Weights of a small GPT-style language model, trained from scratch on English Wikipedia: RMSNorm before each block, rotary positions.
MLP neurons of a small language model. Each row is named by its layer, matrix (gate and up: input weights; down: output weights) and neuron, and shows model dimensions 32-95. Each number is 128 + 32 x the weight over its row's rms, rounded and kept within 0 to 255. A neuron's up and down rows have the sign that makes its largest values positive.
After each neuron's rows, "fires on" lists the tokens most often at its 100 highest values on Wikipedia text that the model never trained on; "fires in" lists the words (lower case) most often at its 100 highest values on Wikipedia text that the model never trained on.

L2.gate77 [ 75 103  86 161 108 136 136 150 179 133 160 153 185 123  96 182 155  83  99 120 137 124 130 126 233  61 103 152 108  58  83 127 142 123 136 131  97 146 126 102 113 183 130 191 120 106 142 107 129 173 151  94 140 158 109  89 144 131  94 119 140 142 160 143]
L2.up77 [105 142 140 145 103 110 144 155 100 117 121 142 134 140 126 143 110  96 131 164  84 156 159 141 114 112 121 194 132 136  92 118 121 106 141  69 110  99 135 170 156 147 164 110 116 104 140 133 121  51 140 148 112 168 123 114 173 137 150 136 187 197  95 132]
L2.down77 [127 132 121 129 151 156 146 156  95 131 149  98  63  76 115  99  96 152 139 140 191 180 117 114 106  89 175 151 133 135 162 106 128  98 201  42 182 130  93 132 167 136 138  45 110 155  79 123 149  80 105 122 179  42 127 124 156 110 113  91  80 139 128 162]
fires on: "y", "m", "s", "ed", "a"
fires in: "they", "them", "others", "themselves", "forced"

L5.gate205 [124  66 146 149 138  75 137 156 185  57 117 134 152 140 120 117 154 115 118 172  72 111 118 159  83 152 229 147 116 122 144  90 153 188 104 120 125 112 106 116 116 151 131 122  99 142 131 144 191 123 160 153 134 116 165 145 123  82 121 129 144 101 116 156]
L5.up205 [107 120  80 162  98 125 116 138 141 158 146 190  69 119 143 134  81 205 168 183 135 164  97 147 165 115  93 123 116 111  64 111 129 123 119 141 131 127 118  90 114 152 162  91 149  68 138 113 117 198 213 132 150 182 123 116 144 103 107 108 153  85 122  50]
L5.down205 [149 143  54 148 128 117 139 105 145 151 152 113 130 139 100 129 156  82  92 183 107 141  58 105 123  68 162  81 110 141  69 107 102  96  87 115  84 145 131  91 131 161 149 192 146 189 210  67 153  92 112 106  98 142 120 114 141  74 117 112 185 136 113 105]
fires on: " She", " she", " he", "he", " Her"
fires in: "she", "he", "her", "the"

L6.gate285 [ 90  72 136  90 120 156 114  92 128 171 130 154 178 151 108 141  79 124 127 132 145 108 119 142 102  32 134 138 131 112 154 170 106 121 139 155  86 126 106  99 155 137 112 123 154 165 118 139 176 155 108  69  80 115  95 146 117 136 146  89 161 238  96 151]
L6.up285 [115 102 187 102 109 170 153  90 108 115 167 127 153  50  77  83 103 159 146 121  84 105 145 151 118 123 111 102 109 104 123 118  87 153 127  88 122  49 115  75 125 118 120 125 104 111 110 157 153 150 132 154 197 141 122  71 176 153 117 147 137 138 155 125]
L6.down285 [121  64 182 147  63 124 117 169 164 180 114  92 106 140 147 108 109 184 155 176 157  81 157  98 134 112  91 140 171 100 115 145 101 130 200 121 124 206  76 188 133 135  80 154 148 144 140 149  89 129 159 103  91 137  48 154 142 116 140 193 115 168 146 139]
fires on: " became", " took", " moved", " made", "ent", "ed"
fires in: "became", "took", "moved", "made", "went", "promoted"

L6.gate132 [105  68 139  62 151 174 144 127 124 131  83 140 165 147 117 116 102 123 119 146 126 202 119  99 131  98 151 119 131 111 187 139 165 111 137 131 153 113 125 176 119 153 165 140 118 156 183 115 157 208 111 103 111 158  66 123 181 112 161 113  87 105 102 133]
L6.up132 [179 116 144 135  90  91 122 102 134  89 211 152 114 180 128 127 125 142  75  97 106 139 166 154 144 131  93 123 116 112 109 143  77 109 121 175  89 141 130 123 184 167 137 112 106 217 227 122 138 192 154 139 105  90 132 153 161 107 137  96  94 112 117 168]
L6.down132 [101 155 224 100  95 126 151  98 114 224 108 144 141 193 129 138 123 179 152 133  78 130 170 131 166  96 107 113 160 119 130 119 119 133 188 172 129 157 105 191  66 122 141 149 137 129 118 107 129  66 180 106 182 144 149 104 122 159  77  64  74 156 151  97]
fires on: " in", " of", " the", " from", " to", "s"
fires in: "in", "of", "the", "from", "to", "leaving"

L6.gate246 [134 176 160 137 105  95  48  80 118  60 101 167 174 130 199 145 131  95  64  96 174 185 113 130 181 129 198 130 160 157 168 142 168 146 202 138 111 120 122 141  83 152 107  64 120 185 182 147 165 178 104 130 151  95 134 159  92 136 136 170 121 118 136 184]
L6.up246 [148 149 180 118 135 137 145 127 120 125 154 184 178 155 129 105 141  98 105 123 135  43 157 152 129 109 140 131 133 152 117 114 126 120 163 153  92 129 129 141 121 132 114 105 110 183 115 160 167  85 158 129  96 156 178 147  92 140  89  64  72 126 171 177]
L6.down246 [144 130 114 126 141 171 103  90  97 146 146 121 101 137 147 107 170 117 123 148 113  93 172 137  94 138 135 111  90 144  78 121 144 164 154  85 117 166 172 137 164 132  96 135 141 129  78 106 126  79 149 104 116 142 104 154 168 154 141  79  85  66 153 136]
fires on: " as", " time"
fires in: "as", "time"

L2.gate219 [126 137 143  75 137 145 149 114 125 133 142 157 138 156 110  63  96  72 120 136 166 113 159 147 138 107 153 110 162 155  79 116  89 120  93 144 128 126 129  42  84 107  48  79 112 133  81  88  68 106 110 158 114 118 127 110 105 126 151 124  78  90 160 149]
L2.up219 [128 104 196 101 182 117  94 152 157 153 133 108 124 128 175 137 150  98 150 193 109  95 104 108 128 188 164 117 124 120  88  99 142 100 128 134 167 148 143 108 117 135  85  90 120 146 144 120 174 130  66  88 161 166 157 107 140 125 162  83 125 137 164  98]
L2.down219 [ 89 122 144 163  84 131 161 123 148 125 142  85  85 190 162 127  85 114  96  94 123 149 114 117 150 188 143 104 156 154  54 116  99 102 135 133 131 107 120 104 142 130 166 158  85 131  83  83  86  89 145 182  56 136 116 197 152  92 102 153 133  84 143 146]
fires on: " as", "s", "lo", " also", " both", "ved"
fires in: "as", "also", "both", "involved", "its"

L2.gate194 [117  91  89 140 126 170 155 140  72 104  95 138 186 162  95 109 105 174 153 122 142  64 105 167 140 125 117 173 147  38 110  95 121 131 160  86 115 121 189 136 139 105 100 123 172 139 182 137 140  76 180 154 178 195 162 109 130 112 106 100 101 116 123 113]
L2.up194 [176 123 127 199 130 151 176  90 105 109 198 140 124 144 103 105 143 178 151  76 194  97 170 123 130 135 111 103 108  78  94 118 109 110  59  46  81 133 143 118 110 170 102 119 141 170 171 142 126  40 145 104  91 178  77 146 102 137 113 142 114  27  97 129]
L2.down194 [153 148 153  93 110  92 121 139 185 132  95  88  78 114 121 127  70 117 119 166 167 153 146 164 100 161 146 181 168 123 165 135 146 141 201 142 172 136 101  60 114 114 133  94  82  66  92 159 163 136 163 119 166 147  59 140 135 145 150  98 109 172 125 132]
fires on: "m", "y", "ct", "BC"
fires in: "them", "they", "energy", "synonyms", "themselves", "contract"

L5.gate38 [124 139 125 143 101 130  69 122 122  80 106 117 149 133 170 108 148  83 112 134 116 173 121 143 114 154 177 146 127 147 144  71 131 176 190 136 166 188 107  89  91 131 108 129 149 104 126 166 186 145 120 145  77 174 149 141 132 135  44 106 110 140 133 104]
L5.up38 [114 139  88 167  69 108 100 178 162 112 139  69 129 160 146 116 161 116 112 133 113 103 118 147 129 100 180 131 133 137 132  87 158 181 136 184  66 119 139 126 107 134  94 130 143  93 147 121 217  93 126 115 109 166 155 184 143  93  76 164 139 116 149 122]
L5.down38 [103 160 115 160 152 139  93 167 160 181 120 205 107 114 134 142 122 130 123 144 148 165 130  66 142  68 199 180 107 116 110 126 121 190 208 112  98 135 198 159  92 160 146 153 170  50 160  95 137 135  94 206 135 113 129 205 115 188 155 139 143 103 102 120]
fires on: " the"
fires in: "the", "they", "this"

L5.gate287 [146  94 133 219  96 134 146  75 130  93 145  96 138 107 133 183 162 133  99 108  83 111 116 128  73  72 103  91 113 142 167 158 185 134 105 117 109  84 139 138  90 129 113  86 172 143 150 106 186 135 119 150 103 120 117 126 159 140 123 105 156 114  88  58]
L5.up287 [ 92 112  65 190 131 125 163 122 185 116  82  57 103 114 174 165 184 161 140 127 135 112 141  68 159  87 157  88  91  84 100 131 170 123  83 125  89 113  78 122 162 139 105  95 141 175 184 149 198 143 128 106  85 133 153 126 185 119  77  99 140  88 138 114]
L5.down287 [111  85 105 186  96  88  97  88 155 152 123 112 119 116 109 149  94 128 118 115 115 139 126 111 109 118 146 123 172  74 152 102 122 143 140 108 110  92 131 104 122 133 146  89 140 193 109 142 136 139 188 153  77 137 130 125 216 176 123  93 141 101 132  97]
fires on: " to", " of"
fires in: "to", "of"

L5.gate148 [114 106 136 146 115 161 149  93 156 129  95  80 117  70 112 181 174 114 104 116 138 109 107  78  99 106 177  59 153  88 137  60 150 102 133 113 166 133 133 101  77 168 135 108  74 154 111 136 133 127 166 130 190 160  81 102 126  93 162 205 101 123 105 152]
L5.up148 [ 98 150 169 166  99 103 111 158 140 137 147 143 141 123 153 163 169 131 134 147 191 105  91 146 130 185 159 131  95  85 171 123 198 136  96 126 147 100 155 172 133 127 104 157 123 143 138 132  73 170  92 110 173 160 180 139 115 149 153 174 128 140 141 196]
L5.down148 [138  86  81 126  89 180  95 131 121 116 120 117  95 144 159 193 167 118 118 126 143 137 106  86 142 155 217 139 154 144 156 215  56 168 141 150 184 121 174 169 158 141 116 127 211 160 114 128 124  89 155  91 105 107  75 166  94 146 139 110 134 135 142 119]
fires on: " of", "de", "in", "en", "ep", "al"
fires in: "of", "grade", "stephen", "postal"

L9.gate9 [156 138 110 117  95 130 141 145 172 108 136 196 167 132 113  65 144 156 123 142 100 131 188 133  88 106  97 124 109 150 144 146 134  90  70 129 121 142 133 103 145  87 240 166  98 148 137 177  99  77 143 148 124 155 142 118 124  96  99 112 162 134 140 117]
L9.up9 [ 99  78 107 122 142  96  95 226 103 107  90 124 162  90 161 138 149 107  99 111 111  68 162 161  88 117  81 125 182 119 195  91 155 150 180 120 149  96 130 139  62  76 152 120 127  82 112 166 126 106 118 146 140 178 151  55 138 167  96  86  80 148 104 114]
L9.down9 [158 177 106  97  93 116 123  70  89 117 142 130  98 134  89 117 123 120  91 114 154 128  99  80 116 146 191 107  87 149 181  76 101  79 103 111  91 216 120 145 133 148 132 131 145 137 132 109 117 105 164 129 129  35 151 113 150 107 128 109 152 139 102  86]
fires on: " he", " she", "y", " We", " He"
fires in: "he", "she", "they", "we"

L2.gate351 [105 181 134 194  79  72 144 190 109 148 170 175 148 123 112 134 130  77 102  98 102 106  97 133 156  97 159 167 132 131 145  65 165 131  57 121 149 139 203  56 103 158 159 118  93 105 151 139  73  78 132  90  75 128 201 154 108 120 129  85  91  70 110 140]
L2.up351 [112 139 151 172 135 146 158 167 116 151 141 130 140  70 137 153 100 142 112 121 107 114  92  93 122 127 188  88 119 157 159  27 100 169 149 145 131 123 160 146 146  86 162 145 100 149  99 143 202 183 100 137 135 108 139 131 112 117  86 133  97 171 125 149]
L2.down351 [122  79 140 129 111  49 142 133 167 137 139 133 168 129 154 105 170  74 124  93  98  94 106 108 114 188 129 108 130  66 115  71 105  84 128 102 129  73  96 121  62 128 131 111 110 190 168 179 125 142 116 134  75 171  97 149 140 108 165  91 143 101 144 193]
fires on: " She", "e", "y", "ach", "es", "ome"
fires in: "she", "they", "he", "some", "does"

L2.gate7 [114 113 152  69 110 144 140 146 157 144 121 143 129 132  97 161 140  97 134 125 141 121 182  97 136 120 127 130  84 123 118 129 153 151 191 177 107  42 126 158  59 127 115 146  90 115  78 121  92 106 147 135  50 183 145 193 150 113 191 136  70 157 123  98]
L2.up7 [ 79  82 128 170 143 124 131 179 134 114 124 181 145 134 126 158 102 188 130 184 129  98 168 172  95 139 152 110 103 153 171 120 136 132 137 160 161 130 155 133 138 107  89  91 108 130 143 117 108 144 205 118 126  87 126  97  99 134 150  72 113 116 154 157]
L2.down7 [119 105 117 144 142 120 128 142 110 103 109 108 141 150 148 192 159 190 154 118 107 117 155 110 142 155 150 146 135 169 164 153 122 112 186 131 148 127 122 153 115 163  77 102 137 189 152 114 134 206 189 153 172  68  90 137 130 112  92  71 135 143 172 121]
fires on: " In", "In", " Be", " Man", "y", "et"
fires in: "in", "many", "by", "between"

L2.gate357 [131  61 193 141 122  87 141  45 119 107 109  61 123 129 212 144 152 142 113 147 120  92 103 171 133 145  70 112 164 134 102 114 159 122 166 128 103 176 102 110  74 153 149 145 133 109 115 186 147  70 184  99 122 118 122  90 170 156 165 165 158  85 202 114]
L2.up357 [145 160 132 123 181 108 109 118  88 134 136  96 166 129 110 156 124  67  57 176 112 147 104 149 128 129 124  99 145 103 103  92 167 158 139 127  36 157 115  69 133 111 175  71 154 137 168 157 155 158 139  97 173  95 146 102 123 121 190 142 131 144 149 154]
L2.down357 [173  97 123  78  67 109 137 138 130 196 106 142 165 135 164 135 143 120 124  89 210 127  94  97 144 137 138 185 171  88 139 171  43 114 255 133  80 133 134 121  92 132 160 195 141  80 131 141 111  85 147 109 192 125 144 146  91 187 150  91 130 103 121 147]
fires on: " include", " like", " as", " including", "d"
fires in: "as", "including", "included", "include", "like", "likely"

L6.gate149 [ 77 109 161 151 124  88 127 145  90 110 153 187 148  86 122  98 107  35 140 160 109 157 174  63 177  95 195  70 134 160 191 178 174 104 111 160 145 123  78 145 156 180 105 174  94 103 122 128 148  86  86 189 173 128 127 117 155 139 204 152 116 136 145 118]
L6.up149 [ 94 135 109 169 150 107 121 111 143 197  54 141  94  90  64 120 178 145 117 114 117 133 140 185 133 131 100  52  87 155 171 127 160 102 166 120 119 110 136 152 152  69 127 157 130  77 149 116 162  99 116 105 107 165  88 146 152 112  99  80 125  91 139 107]
L6.down149 [160 140 139 125 106 103 127  80 181 129 103 148 152  85 138 133 131 114  77 114  90 165 119 126 134 118 134 117 101 144 142  92  92  79  67 121  79 141  83 152 141  79 115 106  77 114  44 139 101  75 112 140 135 175 155 163 182 148 100 119 148 149 110 142]
fires on: " can", " as", " to", " also", "de"
fires in: "can", "as", "to", "also", "website", "may"

L9.gate375 [165 199  52 117 109 154 146  84 156 144 120 181 112 142 118  52 127 139 157  91  59 109 117 125 125 191 160 102 107 112 170 145 109 119 141 117 140 110  87 130  98 116  88  88  86 153 107 117 121 124 114  65 162 117 106 141 120 161 148  78 154 138  66 118]
L9.up375 [126 146 120 146 135  89 176 130 149 108 181 127 137 134 150  92 131  70 100 179 159  78  91 162 107  80 107  82 176 127 160 153 182 147 166 102 176 142 118  98 135 183  93 143  82  54  91 146 178 154 131 203 134 142 126  95  69 107 188 128 112 173 113 132]
L9.down375 [108 150 166 128 102 183 117  98 129 133 141 164  92 111  94 140  94 120 132 118  97  96 105 173 107 108 156 135 150 119 175 119  70 110 162 178  84  98 133 127 150 143  99 168  75  57 125 114 103 136 136 102 160 148 180 137 140  82 123  51 170 126 151 135]
fires on: " as", " became", " the", " was", " a", " of"
fires in: "as", "became", "the", "was", "of"

L6.gate386 [ 68 167  89  97 110  96 160 143 152 150 199 104 110 154 175  97 113 124 154 120 100 132 147 141 147 155 179 166 120  89 159 135 108 161 101 143 112 117  78 104 114 140  80 134  94 151 154 101 130 142 175 124 104 121  43 196 109 138 132 136 103 161 135 167]
L6.up386 [153 116 155 134 172 140 148 161 167 169 106 151 188 140 113  93 145 219 141 144 105 133 123 147 116  93 114  72 115  86 163 151 130 150 137 120 149 120 144 203  68  92 149  89  71  99  78 102 116 115 106 126 166 185 134 136 157 134 150  93 109 114 111  99]
L6.down386 [ 99 141 122 158 108 102 142 118  95 204  84  66 158 205 132 193 106 103 135 154 135 145 125 138 103 110 123  92 105 149 108 133 102 126 152 108  86  86 112 127 131 122  77 150 147 169 131 121 111 196  95  57 187 129 130 179 146  71 151  71  87  91 168 141]
fires on: " in", "s", " as"
fires in: "in", "as", "instead", "subsequently"

L5.gate484 [ 98 170 133  99 123 163 130 140 169 130 116 104  76 143 170 181 100 122 124 126  88 163 119  68  84 117 111 146 133 100 156 174 150 156 179 165 188 124 151 129 111 129 111 104 137  96 141 127 148 161 156 141 115 169 147 157 155 109  96 104 129 125  89 110]
L5.up484 [125 115 109 150 141 146 137 154  78 101 106  94  97 101 143 130 156 101  94  74 157  67 121 155 121 139 150 127 151  92  52 168  97 122  99  92  35 112 139 146 210 147 154 107  97  99 140 117 118 163 171 128  94 124  97 110  93  88 153 123 156 167 110 127]
L5.down484 [133 162 160  95 168 157 147 104 113 110 128 124 138  85  94  53 112 100 121 122 144  62 144 132 189 100 175 138 113 158 158 127 111 152  56 143 116 146 142  97 110 167 161 161 144 138 132 133 159 137 137 123 161 148  73 119 126 128 136 168  91  58 158 148]
fires on: " from", " by", " of", "d", " between", " in"
fires in: "from", "by", "of", "between", "beyond", "in"

L6.gate379 [123 113 103 143 133 167 234 147 119 194 127  61 147 128 161  73 100 131  38 177 139 146 111 129 141 179  97 130  77 119  95 212 108 188 125 113 117 138 132 123 160 160 150 167 141 127 122 117 111  99 137 141 131 153  70 124 108 138 154 129 107 140 141 145]
L6.up379 [101 152 134 142 106 142 142 185 169 145  86 179 130  74 122 149 127  71 134  92  78 133 161 136 177 121  89 147 159 133 117 113 139 116 162 141 114 121 115 150  65 176 166  89 180 108 150 126 155 146 168 115 147 141 106 129 110 155  68 173 163 161 100 134]
L6.down379 [105 167 161 148  65 112 121 100 143  82 114 141 110 140  91 105 147 117 134  58 128 123 189 127 112  86 171 124 122 142 151 141 198 122 160 180 168 141 110 155  50 127 173 120 188 123 162 116 134 182 159 118 126 148 172 150 169 118 109 176 125 114 137 100]
fires on: " in", " of", " at", "ho"
fires in: "in", "of", "at", "method", "home"

L6.gate48 [ 97 119 165  41 185 126 142 154  63 141 125 127 188 135 114 117  96 184 106 123 129 182 138 138 169  38 110 166  76 168 197 111 178  94 125 163 119 119 111  92 141 150 115  89 120 124  77 107 137 106 111 110 169 182  67 171 144 111 133  64 120  97 157 123]
L6.up48 [132 182 150 109 174 193 153 110 166 145  79 112 151 139  97 111 102 156 140 124 122 154  79 145 119 144 107  90 140 158 138 129 135 130  86  80 121 144 173 169 130 140  84 110  76  88 144  84 129  88 156 117 136 148 162 120 160  95  48 167 114 178 190 172]
L6.down48 [191 195 132  90 125 145 123 176  57  84  79  60 145 101 165 181  88 157 141 145 132 145 184 152  95  98 112  84 137 148 146 143  88 122 116 170 105 137 138  53 157 145 121  97 154 141 116 153  97 117 128 115 140 108 111 103  91 109 121  77 117  86 147 136]
fires on: " as", " As", "s"
fires in: "as", "assembly", "association", "associated"

L2.gate225 [120 137 148 143 142  87 139 189 121 115  98 133 138  61 178 121 119 122 143 161  54 118 139 152  67 128 152 177  97 136 113 132 153  82 122  96 125 118 109 103 147 160  96 109 153 132 104 136 187 121 116 178 153 138 221 136 145 132  98 167 179 159 173  74]
L2.up225 [152 160 135  92  97 120 132 143 113 129 115 157 140 125 166 129  41 129 157  80 112 123  94 106 161 119  80 147 102 154  93 160  61  89 106 101 104 107  98 155 113 162 174 178  97 135 176 130  92 200 130  78 153 155 203 106 123 126 109  61 110 115 161 150]
L2.down225 [146 122 133 130 139 122 184 150 136 150  89 145 158 109 122 164 200 104 152 102  75 119 122  90 131 124 120 144 171 117 121 117 152 122  94 162  72 127 100 153 111 156 106 126 121 159 101 109  52 117 137  88 179 136 112 115 125 164 161 113 125 115 118 129]
fires on: "se", " such", " same", "tor", " that", " this"
fires in: "these", "such", "same", "that", "this"

L6.gate94 [140 109  92 126 116 140  95 123 229 101 126 142 106 163 206 183 118 151 196 123 156 107 161  73 126 127 122 108  93 129 102  81 129 142 119 114 138 178 155 135 107 138 147 135 123 176 140 146 181  57 145 144 144 154 190 139 179 107 130 141 208 118 112 111]
L6.up94 [ 55 160 119 134  86  88 107 105 128 162  94  85 124 117 157  91 144 200 112 142  67 132 164 109 104 111 198 133 142 141 133 158  40 140 154 125 126 101  93 134 128 159 130 122 105  74 139 165 147 114 104  89 134 170 115 169 132 102 125 127 111  77  89 168]
L6.down94 [ 82 154 173 148 147 135 129 121  71 113 139 152 140 152 114 135 188  93  99  92 121 135  71 120 144 120 104 138 122 173  89 127 198  88 173 140 140  79  87  79  85 137 176 169 150  53 152  66 116 124 119 129 132 108  82 140  89 166 129 139  99 106 134 152]
fires on: " other", "er", " a", " of", " same", "ver"
fires in: "other", "of", "same", "a", "however", "others"

L6.gate105 [102 179 116 113 115  98 159 147 156 155 104 147 196 145 107 128 131  34 170  92 111  50 123 110 110 173 102 153  95 156 158 101 123 201 136 133 109 167 166 201  45  78 137 107 121 127 112  81 141 158  82 140 142  93 194 116 152  75 125 102 170 162 199 146]
L6.up105 [137 159 167  78 136 123 120 132 141 100  86 114 132 136  61  74 123  36 114 145 110  95 122 117  82 129 147 193 123  98 107 129 115 131 119 116 117 162 140 112  99 143 141 101 128  92 113 136 127 124  72 137 132 124 159 168 136  80 151 123 167 154 176 142]
L6.down105 [202 122 151 150 122 119 106 123 115 110 150  77  60 129 183  81 103 114 139 147 112 129 132 138 144 144 154 134 153 145 164 102  78  76  45 105 120 133 127  62 154 120 163  93 103  78 152  94 112  99 131  78 105 154 153 162 113 152 117  97 108 114 112 124]
fires on: " of", " the", " from", "les", "ri", "way"
fires in: "of", "from", "the", "angeles"

L6.gate93 [160 127 140 102 151 114 152 170 198  89 107 160 121 121  67 133 148 120 148 102 119  96 105  50 156 133 131 118 108 109 144 116 135  99 155 149 140 124  73  96 106 167 123  87  85 174 129 105 155 159 127 100 116 120  60 142 114  50 135  83 154 116 146 205]
L6.up93 [152 124 180 159 148 165 129  81 195 108 108 147 209 150 195  99 146 123 151 154  97 118 127 143  92 134 136 150  38 130 133 106 108  95 146 174  97 128  91 140 164 120 184 112 149 143 131 102 120  80 144 138  90 154 133 117 209 143 164 167 139 166 106 104]
L6.down93 [ 88 161 164 118 109 108 167 141 172  90 119 122 169  85 131  86 168 140 139 156 160 177 143 170 175 129 191 115 187 100 157 102 136 124 205 115 126 226 159 134 115 136 117 144 202  72  91 115 118 104 125 139 144 146 135 131 106 148 120 133 201 120 107  90]
fires on: " of", "al"
fires in: "of", "often", "musical"

L6.gate265 [ 91 101 127  77 135 107 119 121 127 120 132 131 153 149 140 154 185  72  96 143 142 187 130 143  84  89 160 137 157 100 104  92 164 102 117 152 138 109 184 111  58 157 170 113 128 148 137 120 151 156  87  75 105 116  81 102 173 108 136 145 127  94 132 141]
L6.up265 [ 87 129  95 137  78 202 160 134 138 161 117 117 194  90 152 118 148 128 135 133 144 147 111 133 157  67 139 103 130 137 170 150 164 148 198 115 138  49 133 160 108 134  66 118  99 125 126  82 124  88 107 106 138 115 117  84 124 158 102  93  83 116 135 169]
L6.down265 [141 124 184 174 147 140 112 175 147 173 153 104 164  78 100  80 105 142 137 180 155 109 144 130 131 140 138 111 172 104 137 124 126 165 171 138 132 143 141 101 141 172 133 112 134  52 134  83  77 104 100 181 125 227  85 147 123 137 198 166 101 114 135  60]
fires on: " the", " its", " this", " his", " their"
fires in: "the", "its", "this", "his", "their", "them"

L3.gate222 [103 217 119 176 157 135 154 148 127  94 115 159 129 118 117  76  99 168 179 111 148 128 169 149 233 113 152 145 170 143 189 153 187 112 125  79  62 117 124 136 143 128 137 110 142 152 145 160 156 100  89 116 122  81 123 108 150 100 158 122 148 158 151 173]
L3.up222 [147 109  96 128 108  83 157 176 130 141 116  89 167 104 163  95 135  93 140 106 154 165 115 158 122 112  73 119 152 183 143  58 110 117  93 158 128 144 148 135 124 135 155 158 146 118 119  66 107 179 139  79 136 136 165  77 167 144  80 131 138 149 215 159]
L3.down222 [155 143 183 159 133 155 121 181 156 146 160 114 174  64 185 154 109 165 118 167  93 147  96 119 194 160 168  96  20 167 149  60 148 113 137 115 125 108 123  85  72 174 200 154 167 131 147 126 103  66 112 162  97 186 178 152 201  96 127 112 167 159 113 131]
fires on: " of", "ative", " to", "the", "ill"
fires in: "of", "to", "native"

L6.gate358 [166 135 106 154 122 104 100 177 149 105 110 126 121 181 197 143 132  68  61 115 117  91 128 149 160 109 113  84  89 144 180 144 138 158 220 186 116 144 128 130  94 141 123 108 150 184 194 107 123  88 125 165  81 130  91  63 126 131 149  89  89 127 108 153]
L6.up358 [178 153 105 105 130 107 163  91 172 117 155  86 117 133 166 123 112 146 120 127  79 141 161 111 154 100 154 104  75 153 139  90 161 124 142 189  81  81 127  62 128 100 123 201 171 175 144 122 169 200  72 156 122 139 102 123 117 112 126 142 130 142 147  77]
L6.down358 [128 153 153  92 132 162 119 178 139 185 114  83 101 198  69 124 107 107 129  48 140 158 156 105 130 113  98 112 186 112 178  73 175 140 175 156 126 135 134 134 142 153 107 173 126 127 122 145 132 147 117 121 110 127 116 104  94 106 123 137 167 111 149  68]
fires on: " of", " to", " from", " for", "out"
fires in: "of", "to", "from", "for", "without"

L2.gate298 [173  82 116 117 176 114 146 172 179  78 139 149 126 142 159 144 104  81  21 136  59 124 130 112 115  62 166 149 162 117 149 136 119  98 165 138 145  99 123 153 159 152 206 124 108  71 109  82 200 113 149 135 119 128 106 120 113 127 206 119 170 123 154 154]
L2.up298 [166 148 112 181 103 128 108 197 157 125  87  91 108 100 189 144 139 133 148  95 126  91 114  49 148 103 142 130 124  81 101 176 165 116 140 136 108 195 174 140 191 149 150 124 135  93 184 145  99 112 125 107 108 126 168 125 108 178 119 164 148  87 172 172]
L2.down298 [127 113 127  68 187 129  74 108 128 143 138  84 163 144  68 135 152 113 112 119 171 144 150 139 150 132 150 113 169 126 180 102 127  92 125  86 140 127 180 164 109  97 144 132 144  98 149 144 111 117 116 105 144 103 141 150 152 113 178 100 128 129  68 151]
fires on: " of", "ad", "ute", "ll"
fires in: "of", "road", "route", "rio", "round", "and"

L6.gate503 [132 180 115 155 110 136 162 123 126 136 187 184  68 152 115 154 123 117 145 114  88 176 163 115 103 136 178  89 116 104 105 170 112 166 142 114  93  94  79 101 109 102 122 152 130 126  69  68 147 154 125 167 135 124 159 125 145 134 190 122 120 109 121 196]
L6.up503 [110 135  68 140 145  70  64 153  67 140 138  78 112 157 231 121 184 137 136 153 128 116 139 141  93 159 147 178  67  59 130  30 163 154  62 143 157 158 108 143 135 101 110 129 145  69 139 135 136 113 156 128 146  76 117 117 177 130 114 150 160  64 178 126]
L6.down503 [122 148 182 187 111 131 141 119 129 157 133 135  91 129 140 106  83 159  92 116 164 157 127 119 143  85 119  87 109 105 101 137 115 114 188 102 118 104 124 128  89 179 124 109 136 143 138 144 202  78 148 170 126 170 131 122  36 174 114 174 128 119 108 165]
fires on: " for", " to"
fires in: "for", "to"